From a checkpoint of a small transformer trained on Wikipedia: 4 heads of 64, a variant of Adam for these matrices.
MLP neurons of a small language model. Each row is named by its layer, matrix (gate and up: input weights) and neuron, and shows model dimensions 16-111. Each number is 128 + 32 x the weight over its row's rms, rounded and kept within 0 to 255. A neuron's up and down rows have the sign that makes its largest values positive.
Before each neuron's rows, "fires on" lists the tokens most often at its 100 highest values on Wikipedia text that the model never trained on; "fires in" lists the words (lower case) most often at its 100 highest values on Wikipedia text that the model never trained on.

fires on: " Company", "ship", " Center", " Street"
fires in: "company", "center", "township", "street", "arena"
L3.gate83 [ 99 142 174 113  94  83 124 111 172 154 142 189 116 113 106 122 126 120 137 146 126 145 114  71 128 131  84  82 131 154 189 150 117 190 213  98 133  55 132  79 103 141  94  81 192 129  50 166 158 118 129 129 161 140  98  82 134 164  89 117  86 144 152 134 168 117  79 146 120 146 114 159 127 121 151 129 153 128 173  98  97 162 111 184 135  54 116 152  91 134 179 129 153 116  67 106]
L3.up83 [118  88 153 147 107 138  97  58 142 159 130 137 156 143 153 151 123  94 151 150 120 145 145  90 120 113 129  80 148 162 156 136 167 145 106 167 104  92 121  90 116 170 151 142 195 177  84 176 125 138 112 113 149  72  45 106 152 166  69 110  68 163  94 188 158  87 112 128 164 177 111 134 144 116 156 136 162 119 172 145 141 154 129 138 145 156  58 157  52 113 146 127 107 167 127 128]

fires on: " by", " over"
fires in: "by"
L6.gate152 [121 158 170 153 112 107 149  81 103 166 151 116 123 116 129 122  85 204 129 140 154 127 118 117 105 171  84 153 132  76  96 127 215 130 154 173  47 126 122 141  85 142 108 143 115 127  93  83 140 116  96 135  99 128 104  87  95 104 135  97 182 134 137  77 152 116 132 116 138  92 177 125 111  99 158 121 169 145 154 164  89 137  79 181 119 146 194  88  83 122  50 104  89  55 122  97]
L6.up152 [124  73 124  96  74 170  82 142  62 100 148  33 173 206 162 137  71 148 121 139 135 139 143 144 168 141 124 111  90 118 139 136 117 126  99 151 105 115 134 114 104 115 145 181 101 147 172 130 141 193 101 127 165 124 123  86 124 141 155 190  99 142 185 193 151 150 112 124 151  42 147 113 121 159 175 138  80 135 146 178 166 198  95 175 117  78 166 147 129  89 125 126 143 174 131 131]

fires on: "0", "1"
fires in: "0", "1"
L6.gate459 [131  93 158 153 149 101  86 132 111 171  66  55 106 153 155  98  93 181 142 131 159 137 134 121 158  79 127 145 126 171 124 193 162 153 135  97 123 173 106 133  98 110 120 187 121 106  81  92 150 125 140 117 165 197 190 114 109 143 166  81 156  87 120 135 126 181 103 130 135 145 168  83 139 159 126 161 125 157 123 159 131 109 105  85 129 110  91 138  98 115 185 185 104 130 138 118]
L6.up459 [145  87 130 108  78 163 109 101 110 117 130 165 134 166 107 173 127 152 142 147 144 153 108 171 111 132 129 157 175 114 111 152  99 152  80 119  98 100  69  79 124 116 124 176  80 112  95 171 181 130 140  93 108  93  91  97 102 150 153 191 137 110 131  83 137 159 191  69  96 136 151 151 113 175  92 126 154 132  72 132 147 133 146 143 101 120  46  94 163  80 163  82 142 133 142 128]

fires on: " as", "ob", "o", " Year"
fires in: "as", "too", "year", "asked", "job"
L5.gate77 [169 124 152 164 149 124 105 142  92 175 134 106 109 109 137 124 132 145  97 116 135  93 132 132 170 117  95 169 109 147 110 112 132 116 135 199  71 155 119 143 121 151 134 169 101 147  92 159  82 158 224 111 149  95 181 137 170 113 172 112  94 100 123 102 136 155  84  87 134 113 122 132 136 142 162  80 168  95 134 102 125  97 142 190 115 132 108 130 132 132 109 111 143 125 101  90]
L5.up77 [ 98 110  99 166 135 202  75  93 187 112 127 127  86 132 105 199 107 121  56 104  94 117 136 109 149  58 113 118 141 153 162 127 108  96 115 133 186 158 162 128 130 150 107 112 119  70 164 155 148 115 141 121 182 143 121 112 114 177 153 100 146 113 136 164  67 137 157  81 145  73 142 128 156 135 142 106 138 116 139 191 105 109 129 148 164 163  63 165 176 152 108 194 167 141 128 141]

fires on: " States", " US", " world", "US", " state", " World"
fires in: "world", "states", "us", "state", "country"
L7.gate474 [122 118 123 132 130 148 141  97 169  78 117 169 124 169 143 127  94 133 112 172 152 131 141 162  81 126  75 132 124 132 140 162 163 142 104 131 143 157 182 146  90 124 116 113  79 101 156 133 109 110 129 106 160  82 103 121 151  97 152 148 218 173 104 166 104 107 155 152 154 112 137 156 145  98 145  97 116 160  64 144 173 143 144  61  86 198 134 124 172 154  83 113 140 148 135 128]
L7.up474 [ 87 122 115 184 120  99  76 132  99 124 158 174 139 128 145 102 176  70 108 164 141 145 114 158 147 145  87  84 113  96 187 138 161  71 157 170 110 133 148 186 129 105 111  71 158 111 144 138 112 113 122 162 118 158  86 126 157  92 151 156 165  91 141  69 131 179 154 139  95 128  99 114 145 129  97 109 118 132  92 142 145 154 106 134 132 178  59 136 175 131 102 104 166 123 136  98]

fires on: " as", " but", " may"
fires in: "as", "but", "though", "may"
L3.gate447 [139  59  97 144 165 142 123  81 119 166 142 110 158  71  77 116 105 114  68 120 176 137 115 150 139  67 173  86  34 107 146  98 165 151  92 151 151 108 117 142 152 147 107  88 103 101 120 115  91  88 164 177 137 134 184 124 192 157 137 141 184  56 151 156 112 162 162 162  88 101  90 174 142  95 124  74 152  79 152 218 110  61 157 122 185 142 116  60  96 151 140 142  76 118  92 140]
L3.up447 [134  99 121  96  71 143  88 109 114 175 164 176 147  60 124  76 148 129 136 149 121 119 147 133 143 148 142 223  71 142  67 142 139 131  99 144  83 123 130 140  44 151 111 129 126 174 198 112 110 180 138 164 120 110 151 145 154  79 106 103 119 124 153 103 147 128 126 150  85 155 154  70 120 113 141 127 121 109 136 146  99 169 160 144  96 156 163 100  83 168 165 196 111 107 170  88]

fires on: " May", " April", " October", "s", " February", " July"
fires in: "may", "july", "april", "october", "february", "june"
L6.gate313 [ 92 106 116 137 115 164 156 117 127 150 149  97  93 164 129 129 115  87  88 132 110  93 154 117  60 131  93 138  72 109 144 143 114 110 106 146 105 141 136 165 117 149 140  79 161 181 173 113 202 169 148 115 125 148 113 162 126 121 140 180 146 114  96 100 191 123 153 115 127 130 129  81 161 153 149 119 116 157 106 131  96 152 104 154 123  94  94 101 154 133 157 137 157 195 161 100]
L6.up313 [124 185  99 137 123 122  75 101 118 100 134 105 156 166 120 123 138 161 180 136 131 116 164 107  85 156 131 154 132 139 155 137 174 170 179 147 157 159 132  99  83 129 178 148  94 105  97 165  86 147 106  89 141 114 102 189 125 125 114 133 152 157 153 180 157  94  70 139  39 185 154 126 143 124 190 138 171 149 111 180 163 164 183 183 130 180  74 153 131 130 153 114 103 135 107  97]

fires on: " company", " friend", " profess", " business", " compan", " administ"
fires in: "company", "business", "office", "premier", "companies", "professor"
L3.gate661 [133 153 102 100 129 163 141 148 118 194 111 168 169 175 122 121 136 178  63 146 170 101  85 133 104 110  38 124 122 140  78 145 132 148 129 133 135  94 224 130  84 132  78 151 175 100 133  91  65 160 175 141 136 151  82 103 145 178  71 144  89 126 160 165 137 148 106 139  63 134 129 117 226 109 133  94 167  69 138  85 147 155 134 119 164 106  60 127 126 157 128 143 165 156 123 102]
L3.up661 [147 151 195  83 152 144 164 176  92 145 121 156 115 188 145  89 146 106 108 149 161 127 159  94 128 148 125  75 101  80  84 134 164 180 135 164 139 131 107  93 155  60  91 116 126 117  73 114 125  63 116 110 165 106  82 185  86 169 130 132 118 142  88 147 201 123 146 120 168 109 100 120  71 100 130 174  76 104 102 165 133 150 186 133 106 102 110  36 101 153 173 115 101 203 113 105]

fires on: "0", " in", " cm", "7", " m", " FW"
fires in: "0", "in", "cm", "7", "m", "fw"
L7.gate450 [139 185 143 151 105  98 108  55 133 102 145 142  66  53 130 124 144  98  90 128 121 196 173 100 166 106 173 151 146 182 132 134 148 133 160 154 116  91 107 106 148 169 141  77 132 156  94 119 108 169 162 114 175 115 153 158 159 125 132 159 112 119 120 224 132 122 157 103 113 134  94  65 101 168 100 178  83 131 197 146 120  83 171 152 155  97 137  97 137 106 139  94 105 144 113 126]
L7.up450 [149 126 188  98 115 155 125 112  53 159 140 197 134 170 117 155  66  91 137 189 127 111 109 102 101 160  76 121 129 137  94 111 186 141 147 136 147 171 144 104 102 111 188 151 132 115 152 135 115 152 118 111  86 174 131 170 113  99  52 128 123 201 125 120 124 118 144 112 142 162 148  95 113 122 149 151 107  48 161 155 147 102 168  93 148 157  79 149 150 116 142 127 157 103 139 132]

fires on: "7", "6", "00", "8", "0", "9"
fires in: "7", "6", "00", "8", "0", "9"
L7.gate657 [162 117 137 116 111  41 104  82 163 107 206 154 152 121 161 151 106 119  67 152 137  96 146 123 132  92 100 115 122  76 175 113 147 129 103 179 121 135  90 128 157 132 105 126 150 132 110 138 179 140 134 170 196 119 138 164 136  88  67 146 174 145 159 165 116 129  90 121  79 127 151 130 110 148 167 110  80 154 163 103 114 123 240 188 146 108 118  84 107 113 117  65 112 142 192  71]
L7.up657 [115 156 164 130  97  95 181 108 121 109 100 152 130 116 112 162 130 137 177 184 135 120  97  97  93 132 114 164 137 124 126 168 157 111 150  85 106  41 101 130  55  89 154 133 138 100  94 101 119  84  98 177 176 105 117 135 133 151 175 126 107 148  61 165 118 164  38 167 223 146 160 132 133 149  85 114 125 165 152 144 110  99 116 101 115 183 114 115 172 141 107 115 132 121 160 167]

fires on: " is", " was", "m", "ly", "ently", "ways"
fires in: "is", "was", "m", "always", "currently"
L6.gate428 [105 122  99  84 125 105 158  48 125 113 132  82  77  98 173 144 124 113  77 110 170 144 127 126 144  73 115 178 129 160 114 141 202 139 131 113 120 119 189  99 153 128 106 191 100 166 168 105  82 175 154 152 119  89  87 145 171 135 165 161 144 134 152 111 156 166 123 108 107 131 125 156 188 139 170  78 113  65  93  57 161 179  76 121 124  90 139  98 114 109 102 125 117 123 147 125]
L6.up428 [ 90 114 175 114  85 136 134 133 128  77 102 110 151 136 156 112 126 146 118 193  95 181  83 147  81 141 114 143 156 119 134 119 106 122 198 195 146  86  53 132  89 108 166 124  95 119 153 132 133  64 119  96  86 205  82 186 136 149 152 132 106 171 121  60  87 135 100 163 163 147 140 115 123 166 144 125 139 183 145 130 137  96  86  99 173 141 157 120 136 189 149 150 105 150  60 137]